config.yaml
n_layer: 14
d_model: 256
attn_scale: 0.125
parallel_block: false
init_std_o: 0.0312
init_std_up: 0.0312
lr: 0.0159
lr_mult_down: 3.0
lr_head: 0.00496
grad_clip: 1.0
final_lr_fraction: 0.05
batch_tokens: [32768, 65536, 98304]
doc_mask: true
train_tokens: 430300000
dataset: "wikipedia_en"
MLP neurons of a small language model. Each row is named by its layer, matrix (down: output weights) and neuron, and shows model dimensions 144-239. Each number is 50 + 10 x the weight over its row's rms, rounded and kept within 0 to 99.
After each neuron's rows, "fires before" lists the tokens most often just after its 100 highest values on Wikipedia text that the model never trained on.

L8.down335:26 49 37 62 66 45 69 42 56 60 31 60 39 50 31 56 41 49 57 61 52 50 44 44 51 48 62 41 46 69 69 49 51 34 41 30 29 49 59 39 41 43 41 40 30 59 41 65 51 58 52 49 47 54 42 51 32 64 53 65 47 44 65 37 43 48 62 59 38 32 47 49 56 52 48 49 64 59 50 53 54 58 55 49 58 44 49 47 52 37 56 42 67 33 38 36
fires before: "k", "it", "is", "y", "un", "on"

L11.down252:67 49 50 56 45 51 51 56 63 25 32 66 45 51 52 63 47 34 59 51 66 51 41 48 70 52 52 58 39 61 46 41 39 45 38 51 35 48 70 39 54 66 46 59 46 50 32 48 68 40 61 48 44 41 50 51 39 64 52 45 58 40 35 47 51 54 55 34 41 61 57 56 44 40 72 29 49 42 34 51 49 49 41 66 43 50 55 51 63 58 48 40 62 47 53 53
fires before: "e", "es", "er", "en", "j"

L4.down974:56 48 40 50 54 63 38 57 38 60 39 58 46 50 64 58 35 43 57 64 21 49 38 46 49 36 55 56 56 61 48 49 57 42 54 40 35 59 60 53 55 64 64 60 30 29 52 42 50 42 59 64 57 51 46 41 34 44 42 70 44 43 37 58 44 54 58 34 38 60 46 41 50 66 64 61 59 63 40 33 58 45 42 44 51 71 52 51 65 34 42 53 43 53 52 58
fires before: " ", " the", ",", "19", "202", "201"

L3.down853:47 60 41 48 60 60 50 54 28 62 61 54 57 48 52 53 49 36 46 39 60 58 49 43 60 55 60 49 63 51 40 43 59 43 57 39 44 53 41 59 64 63 69 39 47 66 65 39 46 49 66 44 53 50 62 29 46 50 69 46 51 43 48 50 41 44 63 57 48 53 39 39 51 32 54 46 55 42 42 52 40 62 38 45 64 40 55 35 56 43 63 49 27 50 53 45
fires before: " \"", " |", "uc"

L8.down418:37 61 52 48 49 60 53 55 59 48 53 61 34 65 57 38 62 62 52 56 44 49 48 66 36 44 26 53 61 50 62 55 47 39 46 57 46 58 46 73 47 54 54 47 67 38 49 30 58 51 49 59 46 58 55 51 44 40 56 52 48 43 39 55 42 40 45 40 56 28 27 42 41 56 65 34 43 38 42 28 30 49 48 51 58 52 56 50 49 46 60 31 47 45 60 45
fires before: "m", "p", "mer", " the", " wh", "t"

L11.down835:39 46 55 37 48 49 34 73 45 45 44 38 29 56 57 53 60 57 47 62 51 70 57 55 45 59 50 68 42 48 50 48 49 48 53 54 40 51 39 60 53 62 60 59 37 54 58 60 52 55 47 52 34 51 53 62 61 34 68 57 50 42 49 50 43 43 36 56 33 57 63 65 70 42 65 33 61 37 50 51 61 64 50 57 50 51 44 51 38 53 48 60 53 40 46 59
fires before: "n", "ro", "S", "it", "nd", "l"

L4.down886:54 46 42 63 46 55 50 63 51 28 39 47 67 40 48 46 46 38 59 45 57 63 51 51 23 51 45 52 42 53 44 36 53 36 59 52 53 49 65 64 60 70 51 65 39 33 54 43 56 41 63 44 51 44 37 46 51 41 31 51 49 60 47 46 48 35 60 52 30 52 47 48 35 37 62 52 51 52 51 52 42 65 27 70 58 52 34 33 63 43 49 73 65 65 38 43
fires before: "e", "ed", "em", "es", "er", "y"

L4.down15:37 55 54 51 60 68 55 55 47 58 53 39 36 52 38 57 52 71 52 35 47 58 45 59 49 23 36 51 72 50 51 55 33 66 29 58 36 57 61 48 52 64 58 56 54 47 42 50 48 43 63 45 56 47 51 61 42 44 53 48 52 39 58 50 53 50 46 56 49 64 52 58 37 71 63 67 37 42 58 50 29 42 49 53 35 54 26 56 46 39 61 40 50 57 50 43
fires before: "ay", "ac", "mer", "th", "t", "m"

L6.down562:48 63 52 41 44 35 57 61 43 35 57 64 37 51 56 51 49 49 54 46 37 64 47 49 46 63 53 41 27 46 43 33 43 37 65 41 64 42 43 52 60 55 57 47 42 53 51 58 42 53 67 61 56 73 61 31 55 52 30 40 57 25 45 28 58 36 64 61 37 57 63 29 33 45 48 54 68 51 50 41 37 42 36 46 51 54 46 48 35 46 67 48 54 51 52 58
fires before: "s", "gh", "p", "nt", "th", "l"

L2.down826:54 55 45 60 52 56 43 33 51 46 57 52 54 51 48 57 36 65 37 42 46 54 48 32 56 67 42 40 60 37 40 49 47 38 49 64 52 48 44 57 44 58 63 61 45 61 61 46 41 45 42 51 45 59 63 45 51 55 63 39 54 69 57 43 65 47 46 27 54 42 38 57 50 58 54 62 54 54 29 38 48 55 59 40 25 37 39 43 46 52 30 53 48 65 56 53
fires before: "e", "ic", "a", "or"

L2.down739:59 45 49 49 51 56 48 50 45 36 63 54 60 63 40 48 46 49 48 36 60 35 55 54 49 39 49 57 55 40 56 49 74 42 54 51 53 57 57 54 50 46 30 42 47 36 63 40 51 31 49 45 63 71 64 43 40 26 54 43 57 17 38 56 53 56 30 63 50 46 40 41 56 67 34 51 68 40 45 49 55 47 46 46 64 45 29 55 47 39 49 52 58 49 48 45
fires before: "ge", "ion", "al", "d", "ct", "ar"

L11.down113:53 41 58 48 54 47 42 53 55 57 45 24 51 65 47 53 53 50 41 53 45 44 52 57 56 56 62 39 62 48 41 63 46 57 45 72 49 63 58 61 64 32 52 77 63 49 72 58 33 44 62 49 51 38 54 50 66 46 37 46 63 39 62 57 54 47 57 42 51 41 15 58 61 51 43 48 63 48 33 35 54 31 45 61 52 51 59 44 51 38 62 27 53 49 52 70
fires before: " and", ",", " p", " s", "\n"

L11.down847:36 52 62 31 39 47 56 60 60 55 47 40 46 52 35 62 50 59 57 56 36 56 51 54 60 65 50 50 45 61 52 68 51 49 59 49 78 55 30 56 50 37 54 50 47 47 39 42 48 51 49 57 46 63 58 82 53 48 42 60 59 46 38 42 47 52 36 63 48 53 40 40 65 48 62 46 52 41 39 53 53 49 49 48 49 30 55 43 38 55 58 55 41 25 50 48
fires before: "ce", "ct", "f", "k", "n", "it"

L8.down601:39 63 37 42 39 47 57 40 62 44 60 49 53 36 64 71 39 59 39 51 39 50 37 28 36 51 51 43 37 43 34 53 45 51 49 38 53 50 33 52 39 53 54 51 49 53 64 57 50 64 49 66 62 58 44 50 48 41 35 48 54 40 36 34 62 29 50 46 46 51 40 24 44 55 66 67 66 51 48 55 45 60 60 71 56 38 54 63 54 75 32 74 61 44 59 53
fires before: "nt", "p", "ld", "s", "n", "gh"

L10.down1010:42 44 50 54 47 54 47 58 42 66 41 34 54 52 53 43 40 69 38 48 43 45 51 61 40 54 38 53 65 40 60 62 60 49 46 61 37 51 68 46 52 41 68 60 44 44 49 50 43 54 59 52 47 37 44 46 37 50 35 44 42 47 55 60 60 46 70 42 47 40 45 44 51 53 40 39 65 63 37 49 59 65 37 54 49 61 66 42 69 47 42 49 55 60 41 47
fires before: ",", " he", " the", " s"

L2.down119:48 55 50 41 63 42 38 45 68 41 70 45 52 42 54 59 61 60 39 49 46 48 61 46 50 43 66 43 43 51 18 49 48 50 49 49 43 41 43 49 52 48 52 56 43 25 51 46 64 61 48 45 46 57 58 49 47 66 40 73 45 34 68 42 38 52 59 51 62 50 44 49 49 62 49 39 60 39 58 49 55 53 33 43 57 40 51 43 51 47 57 58 56 62 62 24
fires before: "p", "c", "id", "ear", "e", "ul"

L11.down463:58 38 33 53 50 49 69 40 44 60 52 33 47 65 53 44 47 71 58 64 61 38 40 65 54 60 30 41 49 46 44 44 36 52 32 53 43 51 70 57 32 44 49 49 55 52 47 42 57 51 58 35 29 65 53 59 54 43 60 53 59 60 28 65 44 70 35 50 51 43 39 38 56 60 56 49 61 44 71 62 52 66 44 64 57 36 38 60 51 52 48 47 54 65 52 39
fires before: "1", "z", "0", "S", "t", "2"

L2.down175:50 43 64 55 55 57 25 62 64 37 56 51 49 56 46 39 52 49 42 60 55 54 55 39 33 54 39 40 41 34 54 53 61 50 59 48 52 35 59 44 54 59 54 41 44 79 54 54 58 67 39 48 59 48 52 38 40 47 48 56 57 37 42 63 54 36 41 63 49 44 61 52 45 60 52 42 57 61 53 63 43 51 56 69 48 45 40 57 47 56 51 50 55 50 56 45
fires before: "n", "p", "is", "th", "c"

L10.down367:57 59 45 51 45 54 39 54 48 52 55 52 36 47 52 48 55 35 43 47 64 61 48 42 41 53 49 45 48 34 62 42 34 47 55 52 44 40 55 54 48 59 55 51 39 72 37 55 44 65 40 39 62 35 49 52 41 50 61 48 51 42 49 45 42 44 46 57 56 47 65 58 47 71 48 68 59 58 58 43 57 63 51 61 50 50 41 42 46 43 44 53 62 33 47 47
fires before: "ce", "c", "s", "p", "v", "z"

L10.down55:38 63 51 59 49 54 46 64 57 33 59 39 65 66 59 56 42 51 49 51 39 18 57 57 43 47 45 48 59 58 52 71 47 65 47 51 55 28 51 43 46 41 47 38 52 35 30 36 62 40 31 56 48 57 49 57 75 47 76 40 37 49 39 64 42 64 46 56 56 56 44 61 54 36 38 68 48 63 44 36 54 45 55 59 47 46 45 55 41 47 58 40 53 44 38 50
fires before: "ue", "ur", "is", "o", "id", "if"

L8.down541:58 48 41 54 47 66 47 44 65 60 57 56 46 50 45 56 46 35 53 56 60 45 51 36 54 47 41 43 57 55 68 63 50 43 50 65 32 48 46 36 60 40 48 41 49 34 51 25 60 39 65 54 70 62 61 53 51 48 62 51 49 48 55 46 61 35 51 49 62 47 46 43 67 29 39 57 48 51 53 46 49 41 49 48 51 56 67 47 63 37 44 52 69 37 46 49
fires before: "er", "e", "us", "ter", "y"

L6.down425:62 47 59 63 50 33 68 52 51 48 60 43 57 52 56 59 52 61 46 58 63 68 34 38 58 40 68 61 42 44 60 27 57 34 64 54 43 57 55 61 61 54 46 59 61 36 36 52 62 50 35 50 47 59 42 53 39 54 51 57 55 43 49 43 27 45 52 53 45 48 50 44 48 40 54 43 52 53 43 38 63 39 66 54 48 53 47 60 62 72 62 30 53 48 31 48
fires before: "p", "m", "b", "en", "e", "as"

L11.down202:51 44 51 45 45 64 44 47 49 41 61 63 52 44 50 42 57 41 42 52 48 44 47 52 59 60 49 50 57 43 31 53 51 47 37 47 56 57 44 63 58 49 45 59 50 53 48 62 66 21 66 65 33 60 60 43 43 38 66 47 59 50 49 51 43 34 42 72 60 44 42 48 28 52 52 46 52 49 42 64 30 49 46 53 29 44 57 40 47 53 61 45 48 64 50 46
fires before: " |", ".", " \"", "2", "|"

L10.down804:48 41 54 35 51 52 50 50 66 55 46 41 44 58 54 49 37 46 61 41 43 50 54 39 51 44 31 53 58 41 53 45 47 51 71 47 49 55 52 28 32 55 35 40 66 57 31 55 40 55 40 43 66 55 35 61 39 55 65 59 57 45 27 62 59 45 44 55 62 68 67 39 51 63 62 49 48 37 71 48 82 46 55 31 51 42 38 44 39 53 51 53 54 36 69 38
fires before: "n", "e", "g", "es", "ic", "it"

L10.down397:40 50 53 60 32 64 54 57 26 59 67 52 63 37 40 59 52 44 57 44 46 54 61 51 39 58 58 49 49 54 50 53 48 57 53 53 49 48 29 46 55 52 55 46 30 58 59 38 40 42 56 54 58 45 55 50 46 59 49 52 49 63 40 32 58 62 58 42 45 44 56 50 54 48 46 55 57 46 45 50 49 41 43 67 39 58 43 47 53 55 42 44 55 34 67 60
fires before: ":"

L2.down515:57 43 31 42 61 56 35 47 70 58 52 43 61 51 58 47 48 53 30 52 64 30 36 43 56 46 46 28 50 54 55 55 54 55 44 50 59 42 70 45 53 53 50 30 41 39 40 32 46 45 54 40 54 67 46 33 27 51 58 32 53 54 61 59 60 44 41 64 38 49 37 48 55 57 57 49 58 61 45 48 44 29 59 39 67 61 39 63 56 37 64 43 42 45 52 46
fires before: "er", "us", " of", "d", "'s", "ge"

L6.down337:17 43 49 70 53 52 52 41 68 31 49 44 54 57 47 51 30 40 60 33 62 71 48 48 65 53 45 24 55 42 64 43 37 48 48 44 46 49 73 42 35 45 48 41 45 47 56 61 39 63 48 50 40 45 58 60 32 51 72 50 49 62 68 57 52 41 55 48 49 39 49 43 40 40 67 33 42 46 40 69 58 53 43 33 54 58 69 46 52 41 39 66 50 47 39 41
fires before: "or", "on", "en", "a", "an", "un"

L4.down398:51 49 68 43 42 50 38 33 46 41 57 35 58 63 62 68 49 56 61 54 49 59 41 57 50 57 51 53 33 53 57 44 65 65 56 56 43 44 68 47 42 57 34 45 39 62 42 56 31 55 52 37 63 64 46 35 46 69 62 51 66 60 58 45 62 39 32 46 34 51 48 45 56 46 55 41 36 33 42 56 61 29 51 51 39 35 46 42 54 51 53 28 58 48 65 54
fires before: "n", "m", "al", "e", "ill"